config.yaml
d_mlp: 704
bias: "none"
init: "normal"
init_std_qkv: 0.0264
optimizer: "adamw"
beta1: 0.9
decay_shape: "linear"
MLP neurons of a small language model. Each row is named by its layer, matrix (down: output weights) and neuron, and shows model dimensions 0-127. Each number is 128 + 32 x the weight over its row's rms, rounded and kept within 0 to 255. Numbers have three digits each. A neuron's up and down rows have the sign that makes its largest values positive.
Before each neuron's rows, "fires before" lists the tokens most often just after its 100 highest values on Wikipedia text that the model never trained on.

fires before: "s"
L6.down291:141117114127105128167176133174158143186116182144150147145118157153173182160143107121159101148093106165151090088092105176093129119121110072170067124144104129150194205113101114145156120083140053099120118172163177099220071116114151116206160138129174116115109158111200093103106076100102145081173134112054127159077191147099127098143158136087133111158188128136191138125163126103107070153101

fires before: " the", " I", " a"
L2.down41:135108050155118170100135128083202194170081119102107145074099143122052099093118128143172091069086139152108143143140136045130090126124141170098134139045155145157155125141106137140125001146159182087144197110167139127138181111102128166109132115137121137138107115122116141107170152166094149145194065145109105099175115103165145123201157106133094185168123126120144116110144100107091165133159

fires before: "s", " (", "\n"
L6.down234:116137124145146096091182125093168146150161095152113131111155176083188118147140137153131156165118145158120176111122122144142110115120124123162086140167099126135136114174093071138092112151117132136134166089132174088109175127145123069107089154132110180127157110174180165136130176091147167124130134105080098098076145084188092124113133145177107110159052064120139132142164126155159142193048

fires before: " the", " a", "ible"
L2.down658:103129109097059179117107117104160152140066046123135153131137141092139102134155169151184095118118158161130095140107098125123139158147114119104126172151134135091098160147086122132103116121127128082118103119116050128106148054148165101095144111115167108111082122138123130180187165112092102148049102122130089115129124131074116152112118176138153220126119093091136084095088069152080129102083

fires before: "er", "in", "5", "ers", "%", "ing"
L6.down205:158126144168125122201185129151093171173160159115123159105137080069142168178116155172145095144111127119127106081211154112108104175056105138109129098129151166177145122086098149137132017157096154101145130153093180131132062133145151088139118096162155111142148112138107154111068137115136130099140095147074102200093143123088105142166139119147087123204090126165118117114125179125170190141146

fires before: "s", "y"
L6.down579:120132156158092099133147177146155102130140152139113136109184161103130141157128048136055116151065131162126091168065099058118128166090132142112088183108136193151168133123093140127125114046110168107135127094126138093151177113103124108128126133150133170169153151164189145086068120184129107140153057114088109184121188142124150141067131107138139110112146067072082117135137151141102181195129

fires before: "2", " ", "7", "4", "3"
L6.down69:099120148116035157136085168172127197072087136040131138087147176130177150206089057112183090147164107128137117110101170121109181086087164079125116126100103137112162097109082126086080147066145161143181092140118076117161176098083123090117107099141099098142134112147088099110116088159213146065156120118088133107084146156167088121146141138143131126187124101118158168146137166149136092097117

fires before: ",", " are", " is", " were", "\n", " was"
L2.down679:111111097140163140134104095133117137124186108110118166133088084130168072116118143147089048144113101200125140109127136134130111087066092081103084074126190103182127105149127175093124139125107179134123166108101139126110144180139062135107130165155129089098054144147113183156112152060088088104158122161156132101095129123211180081120154091146156152107093197157121134113170124124162120108147

fires before: "\n", " "
L2.down7:156151146113116108126122113115066143106130081146125161152099132121118085094157160104140119121102140131100132115147255168129160140180101132120076178085215107113109141126127144073075060143118108163141174131134144184110110154154090166123083120088171136110150147161168133125157140097139152131088140191119132161162184178067174126187134128144095136067138096125142146128150126079133165098146

fires before: " to", " with", "ed", " "
L2.down288:127087134078092089120109144168168112114111096112095115153110135129166119152183141137113077065125131158104203116098097094166101114125111118172129171175148197137123126163103129080132164149116120082048126097087087179159097120148084092145069086108145120164149104133151150129099142139110160096111063132161134166084074063098142164121180236111143113129145120144113143126130104128079133209171

fires before: " ", "s", " by"
L2.down424:114170105154145173109172160101116181102158129083106106103182165145075139102116112100134173105047126159118121109155134078124116104068106159091137099101178112132141128166135140110091076168131113156144172105133066133176069158088113155124105101154143141123090117152148117194158178128118119154124092119115108130147118160099143108133095111109136147086098150156110049168128096129171207093204

fires before: " ", "-"
L6.down193:108103108138126133076109124131083133114195145116115147107105145185160080138149128165123106082105175171149144148146118127126123130152132175118098089069161176091168140166154068113143086128138175157080168212143147144142156121087159100162166133172127127097142147122190205101135065140097103125149123137116101148126169131128144110139138131082125119088113105123142127165152156112199087134045

fires before: "-", "\n", "|"
L6.down681:127069156135138073115142128101113162106147080115103148175151127129161136085209122105110102096061111113159149150091152164147151120118114170136074148145141140136133163093236157126085054138126162116133144148124163183134100091090146183107150148066127088128135145101183140083085111113165182139075128099162132145134151200132133135171121164116171121101136143151187111189135078147111127113101

fires before: " "
L2.down327:088111145222094099118137146180152167137144092157128097089108109113115108136170087083175122164136168157130170087072102145140119112131123094113100151143064170114183056115103131113063100162114184137145135099135137089196100127122065082123102147086136153113048151115133134124255147155115091121147147081157117127081162138079097074107155082103050115131136072088134065143106125095110105127121

fires before: ";", "ka"
L2.down2:144157143221132087186099176147166067174131142057168116159116133116165072153105088120099182154183104154119132148134109098087153113097131121130125193139081122092140165075102105116165169148097058138079171113130172151142087158106133067173115127146122131114131184104142132109111103143100155099216097156151064138091106150158158135114122126146093079183178131176111110089143080153130127141209

fires before: " |", "0", "9", ";", "8"
L6.down107:180124104166112151143077139140145106114128112177113087152186163170127145101177126164157103140080032107143114097132164178168152122123153125142193104087168092189123138120107135124115079156124060064135144158097144094156126130178140149111133100130171160129173163156109125170161127144126094113086085137176096134154130085141113175210127059180131084138076213128157107095051181097115132125148

fires before: " |", " (", ":", " and", " /"
L6.down606:118104128057104185098158149116156104097110094152152128095183218096128104103120156113128117121113123167126083155135126142117109156088142059121143124138146162096147156180180093109146067098077138093166158127141141072116150067119157106102172126083134115078167127078164130094149111123133158128155141091134154144123152173156104137152103118132137141171164076139158150108175112164054155195168

fires before: "7", "8", "5", "0", "3", "6"
L2.down568:103135135144189142088147164067182158146129143120077121113107151181117103121167125155151145116138042134127090140117188114061179183167110117101122097121104088184056149146150097107133097105085106183118112141091097121142198077141146105141090090157116108120084128097128113089102132165195172134159091146144183150137122190110126124123101161108102161141128128097154209143193165169094113143083

fires before: "s"
L2.down274:138157111195164093138128126048126158170133108153092111153048169135108124142119092089160130177087127083122144136180059113077086220136127111132106135117128150143136157109140117138167071155101099097141114112150156089112110118128114170152078118133125146097203116151141128110098182073105139098130163151072126122112103135115140160172126124142132123161148130127174154142127101151103122138100

fires before: "s", " ", "S", ",", "\n"
L2.down466:176114150192118110161116148097105157135148147163140112184080146110149147205085085129160114126150067124129133121138136181087061126164123129162096081110178132074134098101107145123100130147163045187149173153158153112124115104227125145154109154153077080092095187107161109132149087143052092119111162080085102124092117124009133121095094130119129098113122138128148148121122096143140119141145

fires before: "0", "1"
L6.down97:088099097180158087140103132081123171139099107171088123122137114133130132101177203158130112162158073064118170113151124114139099170186115136148133110136139119171081167146144113102168154195137104125133160150203078152136146116170123165104128160105091119155123129064138128114135149085160157146134104096114153126139175106152138046079114100104102138080050111151133162127091091184083143078131

fires before: "0", "dy"
L6.down190:139110151163152164122173161157073141136143140083143098153084113116103127132160105150121120161128151195087096131109138169167136167098121158129167104198085112112106120157094170099141096093112110127167101155157095134136149102077144083121125116085102163141153077140073124079139101070118142107120173117157119157110104090079129112156156108076129095144110123177076101107074133049157153104130

fires before: " ", " the"
L2.down121:152079113217101187146118093152133119135128114148098150172101059172064152084131162133104141149120131150121187097164098155186159172108167147179126113142118148122154132185105127101132069152141174114158116142100115197143079108096100153143103081122111116150073199153090155106192136140144168164179084176145090161086151136118120131109129128147162093170146116153102047144166080136166105129134

fires before: "\n", "|", "-"
L6.down75:136144115062155131116119153137127182142127142139194143159172156120063139131122098126089150103163116111139148132140128106112142142156073137134170133135066138112166204131113105146128255147165089156090048142074110153143127146093164109085135123094163118178151125099128088102116155142113107159151139093103169120109115121195140127133159113124174152125117109134117124135136156138118102094134

fires before: "|", "\n"
L6.down13:080112165142146162090123140073104164109104076088173195093140158175081099067125119112088112157148071131109066176135126143105106131109079140136117156098161119146079137173096205103147036153097106077129167085134117122156083126111150105115149162086121087152124132086096136093169083101185156172065121117138105165143215152162138108098117110165111140186099132113132064146147142140114135185149

fires before: "\n", "---|---|---|---|", " the", "2"
L2.down450:152115123214112107112165163180152103147140162191046118137154121111108094178213154118166139139080147144091148141159101120091136178172149156141098149157171115132162097146085139124088007155138113092133252111176141103149127127111110127113128189150134093151086175103161127081198111118093102132161152145128120151118116081151102153109108070089140147158110153150137133164157132134135059162101

fires before: "\n", "---|---|---|---|", "6"
L2.down502:129100136094119069201117120099132081079133137145100103173124170068139126145198094157120081166141129134139142121177134079111076130113079133162123127172132119123142103125153134084123186141096103117121207171083099112076112160064143117131127190163152137144139155110143161137132134219181113141118119085132068162077118117124131108189071140177096084181099100134184090141165155162092133093126

fires before: "ing", "0", "ed", "y"
L6.down115:210117111131142064109157111095137134161171158122108112127081149048142128112116176114122115105154158140119107123146139163079131118067145144111185149137133090107115131119069125169163000152094105151172151107071143073120184109103116087117146111113143150154165119124130131128181159136102140179133155106101140164112148103161174118151148083138108166107083121180082102149116201140137136098152

fires before: "7", "0", "5", "4", "6", "9"
L6.down9:164102071184134151184159087155247138090166113194104100114131130103124163138074126122151108181138111083104152163142134132149049167135118103129154117109168079111154103139123121124174034125135100170148140111071126101103140112093153120105164138110175127159125093130126108120103128159145201125139080118149107117128181132130134149135159184085119099066127108135168098098155144168096183092089

fires before: "\n", "-"
L6.down513:137134137089130150124169091134166146115111150135185096135167127119166129122091106131137128115149140150110126081111132139120156115110164129093235109128096106152154121113133112113108250125146126140129030113151085100136129112149115136147145091118116108135161132131134087154086112125125187107101086131116181164105092149142148127111088114160148142160116184132133112164165116100121134125144

fires before: ".", ","
L6.down111:144142150100049169152145116147106124131147094149114144089079116117120112169106111171165106154113095124138129085117130194127133107077105136084147148070119144106135081134184097115101023133127135191104185167167122082156137157115112173128103091112125178141095071114144166145158113054111122117195178188118164200115142197119157066109037118133125119195145143113117168131078115102075140144075

fires before: "\n", "|", "-"
L6.down367:163102118036123129157104124131103157111111150120207096102178143115152106146034134103121120123162151123102098132098128132119142101139177127147198090167124135137131157140147131142138255143118161202088069112152105112105152088131151113102180127088164119106162154081124090075126089123153104104159123109141169056099116095153114109137144172141133148115089141123099111151067126160116157137120

fires before: "s", "t", ",", " ", "\n"
L2.down363:204137071229120054098137127086138119174106071197144120157091195123110167166110104097111141142090115095080111138133126179088072167156136132162127157105107150117130132128151183134150129146119100100148171112148156109071123108165128183181109110149141099107140115123142106118133162046117146131124167119071127072092114142109120110156141132129074125196146135115196145120159154142120115127103

fires before: " the", " ", " a"
L2.down320:065152069175129130166138156109115136124152081102187109168157147175081149115202159126130180143121137121191162042063140156141087094170117071139148064178054136117162139097144146146094125193113179104167159141144086193149156114133159061109129166103138162083158093112146126075145122161122096163124124092130147133174134161119158131073110119127142185102104089133137102107119142102104158149137

fires before: " the", "x", "turn", "man", "tur", " "
L2.down253:129113130116154094114199085128155140142068130035110136123122139115120099151130106139104143074103121095187132136145161134158153181108128104129132135079106103132076145137170173125106075170108134069132112122097142080125120103167123139171180114070080091156111121111090082114164149129089172113082143140121161097141073172210099140160122185123082132154139125085144109058151072076121151148126

fires before: ",", " as", " to", " "
L2.down192:150145146160129080194076119102188076090143110115146207169152130097172115138171157153089057174136115058106105102152133122118118100127115137103163090139099122122159158147115103113153165138107121154082084113077111069160138124126122116193071087166154139145061136104104126122146152174135135145140190152153212108116191141141165131107088139176030158141074137142147105145136125183117097132112

fires before: "4", "5", "3", "6"
L6.down485:181152120109129135131122124069077113125141106130116108130112118129126135157135149110123105171119168180102174111138150186132141180190180110118118026127151165126092143137160098112170134042131152176170035119130086103117141139101038120168135136154094171162148133100170143145125083181140125200109141093132076136111118124105114112180080094128112106084174132137143169169177089104151111199090

fires before: " ", " the"
L2.down296:139134138191105139115170162120209115163151148162171186169112155201138139163144109124106085151113164164125072185126111105174106171107107159112162124172077125140147123140113157104117095043124110169138138130101072149178167152137155125088087126106142113133086142150084128170134122168118115111072134130116147128085157100093124117120189100144109110112130085127092146171132113135171100127149

fires before: "1", "7", "pi", "il", "id"
L6.down57:118138102110134111112124115132105118109102122106136115113094086107196208133135079142145126125138129130094094139135077103135135142069166120134155069139102164121158143154126135095147000100140095104134136086130136068166100069107140102147113119146168108160149141113160087118159112106075124069090150126130062131057102109085158071154099140105086091172152130123131155133101089123125164108093

fires before: "\n", "|"
L6.down71:139130113082138105109111133119144143175102170100202137120253117141169129131119135128175128134160153127147108137138132141113094125144111155126156164128139114085117137149110150155115255186104090140150025100132106128117123140153132123156120106143137104132193074091150116143071158141132155104133097145139111162156098081134150112101141134075148137147121127108155117085132164088134115083150

fires before: "s", "t"
L6.down333:091178168094132142127138108070152132144141090155147180105201135124137155150186138112133128148097182138115179060109131112185165131109115177156110126121146170114125098161164113121165239071131172156135158087184144146122110076203106089128131112138117093084213131222156128140170166093151137101109143116129089120140136089107134107187075127104158110097126129134086069135107125093152139117122

fires before: "s", " |"
L6.down325:190134135123107118140125162156138094066087107105107141135113133190162155095106112131109139145147095150151100117123167163133110113155114116110141085141064143178158165136190115146106153142129126100120102100101118146174076180123143099089137086122133105146237200117154121193150169093084149104124108093195124133162128107109154131122085158134091179118185176108118127186147106146105050147116

fires before: "6", "7", "5", "8"
L6.down237:144063139096140053185110140098152115153099187069191181110085102140237148144141146170082123191124125167132093134133147123119145122148160082124092105124109129154183171126151138154129159129132132150154035113098144181125169098141134132106131096117186141134183122140139146113136127127130136109107157085057152104188149095083170105158127130155134113097138079169137190130139160187123167094143

fires before: " ", " the"
L2.down286:155178151146115139106137057112008092119083135139102140148122151164121113157108098094129108131126165113178115178127145135151137127149147149110096145079156136152098161121114163139078205065150084162125000155124108112136119190103169109139103116141075110108177108117099053247155137145116135138113176168139137143051201116099125135140126131124126171131107110144132123108101105116164118099124

fires before: " |", " (", ":"
L2.down545:103068060140206096161169096120146136158116107195132125066107197091171083111153165100132179153089126086091104157161143180116130149154099105122073139078073119059131139165189142115122098177101126128143141131121166060159119094174157114123112157101170089092118145116130126100178167157080089113176148104133168127168127124111052121120118114151114161105148122118180115115175130136110136162129

fires before: "%", "|", "-", "|---|---|---|", " ("
L6.down371:189148123145110194127127149073131135089096123115167190136135157125172088127114156045130126110212155118053103146133147179109135143096102102101157197202086112104117099073138134131187139109084083099191162151152110105081158123108130136096134140114172099152132119075098113161125110191147178151140116166156107190159140077085127114125124112167151111154068117123150126128150118062118107130148

fires before: "i", "ina", "a", "ili", "ia", "e"
L6.down303:088135078143072095162127099117136117107111152144116139070141132153177152107076122139089138241126165127142140100132129069137100129111155165144153151088138148147097133129083123115112073141130103121143149104116118101095064177156138158093090156119137151077162147140163165105106157172128066037131122091121143087099126157117163145083122185134124035149176136073132067119141105125086103116131

fires before: " ", "\n", " +", " –", " −"
L6.down627:077140145168147115117121096104071110061103180135135102148113108165160110101153151127157151156125131079139142144164167136162101136124117120110071095163130141100175121122175093139134000086098130128117132110121115113097086155135111109120100118166119117053176101165077116118201118111106146122144115119144151175103156137093110094143117126139153184127110067188158165096118143091112106159126

fires before: "\n"
L6.down273:107124152063128099101132140132124120132117114120141147129255116134130132116103128156162132112159166148137132101126120111115136113128122140135126084144144127115126118102108117146149255154119164123062065105118151117141118098143140125134162090101130121101140130132141117161073179127115144109142115147130127065162107142151112126109118135133151114126079144129145121137108101156122121111116

fires before: ",", " and", ".", " that", " to", " for"
L2.down654:091108144124086153109124132076125180203106129118172100143136163146161112118111177101117136119092102110116113130112127107153108092172084133125230118115156100153123122185083132098139000088105167149094143115115147112126150128146178101151087085094095125141210144116125087145148094183081152171093157122095162120138096142144061133126118124148130183141110126132131117112172099154138099155123

fires before: " ", ","
L6.down519:145084071168136155112133131158151107174099157128110142076144170135141097158133216124092204160099145100116104117109077113174148124152124129125119212138107166125156132096065100102143026120129154102175167138155189119185151186162146112176116129131064149119079184156099133190214127120127105084147096121140127083101142103136084108124097067138147114122151143105111124113126096145168019178103

fires before: "0", "5", "8", "7", "6"
L2.down361:119145122062175142054205176142168172157144112182091111112100093136104074170137127132103133149103161112083124093142118148094139155136103107118164113122156118139112095139115106128170189100106166171097000101083190134112107129148134125124123113183170143107095128157131100114135152100115183102074070111138185102138104142149195123109110150151132161131141129142146199132138121159137115124123

fires before: " ", " the"
L6.down479:112122115184112037156143154061245160132083130148145106095139147166108157161170115041157105121133123122135187123086151109176128125114159173142122089087114087076148147072114153104033094201207094066141121128089129154094078123160138134132130158135184147130105117064089150103186126115130059138104144149162129144097130164157118138138143142180138131096081122134139069093092156099133114128184

fires before: " ", " A", " H", " —"
L2.down117:122147110129097121088131159159176141190115172115120150161087125109131142103176079130107115159078153142119194091156106142137083091140168123145160106123147143115155084095134139104110051098106105097091102120137126141087099114138126147156137153158074101146116117156149086110157180145167126208134113159137099132116128142104093144158136133145154136093144128134142102154108121151082173181118

fires before: "5", "in", "6", "4"
L6.down689:118132155218131172146160141132111102145140138103185102067175127105113134163091142113072114160085171159091147137131110172108119091161156099124134110165133158150124076131089111150123117148133103127126146099112122177156152116117105126137105173087114122228140116141193083137101213119143107137097121130139100136103162127091197092136137118089101124233112161117181128161107122078095070149152

fires before: "\n", "ator", " on", " (", " |"
L6.down499:095126159111107122159117159145155136220115161083175126152149104156139086107129126148185101134089168149104120164164171144114109130115125147132142060123175160133127137105109126113135255115082100165134139196122125142144101149129103150160151083183126148104119081136018092164156087158118153079128114128053143129074123141100114099147165151111174093121141125135108125092151101089157166150139

fires before: " a", " the", " an", " \"", " in", " well"
L2.down4:175080118154142118134113198101161088121101156107146139135000076134134119105204162103080112148165100101127111112120130111146124096124122140114167086102082120174128153106196115090122056135106153088148171105090149083136110107181116105135124101173184132100125118083118193082229117157115155164170101108112149133164131159167070094140190128162116106149123155131122131162115159182129089106149

fires before: " —", " "
L6.down56:155147115135127126116065118087169109127115141147196156127093128124190128097132087153177168095124131111144146120081116101178141220083129103148174093120155161131120170127131074110133000128173125144101128141095169122136082143117189130168155138151108114114169080141143114160141130112138203145106107187137154099118080140096146109106114157127211079098157104109164105094166138109157100124132

fires before: ".", ",", " of", " that", " in", " and"
L6.down272:071115133136143155136090076086103145222131116098125100130012111096138094111113133116159116148111076133135101110123133108124124079120093178116187165125153128133073115162143100114080109065102170112166124124108113113076161136186160058113084101109056119080192112137086078138177079163127126116100158110106144124147127131084057126171146135112144176143112101107107124067162113115089119139120

fires before: " "
L2.down377:089094147133037102155154167149131147120093201184121066176125130136149103159096191127175087196108155067120119089072126155118097114127100173159129170141147123094135127163110164133112218147134137135078099142105144164138149148133158104166118162141129166141144121153122064132112152141091141116106120127132144089120151147179117139068094099109133141109106111127150108155163121167130142056128

fires before: " "
L6.down72:138122110180128074122107098115124138138146152131110118180082168188124126168093129115163203203139149155176138050122099133126089112112111182128111063147142151164209130120215151125140138158114079085127136148147136121106177183140106113175120109168134129125158214104088163106163136082126107151170140150108133096133135126141148118127090124116103147176123137099112146165154153116099118094106

fires before: ".", ",", "0", "9"
L6.down462:139143137143130149134120144127189155123129175146102139079139139108107144129065173139148121095155181093119142133103070184163135146154113083158149105099194156142167070059117157170140085135134146159120138088117167198165152082132141183125132103143163089181171123172111207112095134150130092144114083113101120181125094160106094160223135107113194139113066082087113098144108146155089137149136

fires before: "6", "7", "s", "8", "tion", "a"
L6.down92:113113107130157106127102099149154136170164092133163126133099106089108068117188101123148050206160062148102098104116140171128126187158159085160125165176142157125148098099123128143142008090126115103196145167117118111136155179108147130109131141135130122102137056108141133177146054147114140117164147080109145154133209105089083088185144094095100090127155112089107135098122150094168121127099

fires before: " a", " an", " the", ":", " born"
L2.down509:127054141130177139102154160075128139169090131139115092122000105175130157157066129131112070070112139112156089129163129091118082122143087130129121082118165158104157078135095166122086025167125072129160114172114134117114104106115123114173126195143161143097204104081155135101159143132144140150141203075114058151141124117136096126121109066163096122148114160165095141067105147128169147090136

fires before: " ", " the", " February"
L2.down687:125095119173111155148129104141149065149095118152176160165106134203133102106132160062113102177140103141105158108118117155111070080114157133145127083088149116106102120142115147150081082150140100110181122081132115125175100109194115106165132113134132125196134153071110077122169126138110131132114159130136147100097094154141093105193179136124099197137083110108058145117145116119130040133128

fires before: " with", ".", " to", ","
L2.down593:153144140104107197140095093148122163149117100100154140163177135127151124156172183198189162122125100120072144139136110141119146104151112139158112136127113108115094159132101143196148082112134157094138175089135072085142145129181042085171096152119120131152151102109155185179129069076137169106137136079077144152101150118151163122130163080065111177158155138132088076109127185133123152178141

fires before: " |", " (", ":", "\n", " /"
L6.down109:179158080110119124105125102091144114159106136159117150129090213125147072175153049101136132159109076134098064157124116173108141131109091116108084135105081122103146200173174137082100073149120113103175171166170139112131117125090136123117155116104107196120184156156169123151182167091129199150133140150129166128138140115111090089067136105104164120136163071113138135104177112103111147172147

fires before: ":", " the", " →", " a", " "
L2.down85:170086162098133145052080095088123124127148165099104122053116177124113138150090144161111149119172110138122093084060148118122116140128100138095132203135151089152148150106118134095167093051178123140103104155148146120135114128049229192169157094117173101173155155093154134131206088116150176073110111140194208174096116109138153123153150199121122118122128121094099164141180123131109136099117

fires before: " the", " his", " a"
L2.down464:172107161121160069198154117113157121112131110060109112082094134177133154113099146114101065140099130153106121133114098196084157093134122114128085124102192109095143155188139072166073103105102162083138138108128135167132035102147130097119131166122135117100146101152122166135153130139150137154122101171126107141118148125185151128105187167067146073146089126120134104103088121124129090146129

fires before: "0", " km", " mph"
L6.down127:060089106146157143106166102105122133082097123139202122113133094129132193110126088137187133159078078216062130080157130202169161134116118106148164088167137144062146119144143136074159151130107156128139159113157090127082114151157115136127120149141148168136095162144141101101160084123105127113094112131124077117109151116145101098149116165070159141136138180148164103131099127078073101109096

fires before: "\n"
L6.down145:095132116081128124148152115116160128163129140125159096113162142121116136133113109115152116157161145104109130169116112131137116143106125135147196121109083153129102123125103139109101255146100124096128085080093152135158148110127134125135111154148123116132065129150102144161111142145115166104148138112106149115141144122123129115134117122099125126084135126130131119128141147153120140165139

fires before: " the", " his", " a", " this", " "
L2.down399:121111142058139096166142104161115140171094150118122207070039173149154096087142168121131057119085109117103096139146123154072099092135140123140164135163147121170132114155127174118034111104134180110100163117129211191161119155147198132157099096103178137122177104164119063109196161162116123106100098142132117137162144085135138136132163159151146141149137150118150132152119165146110143107134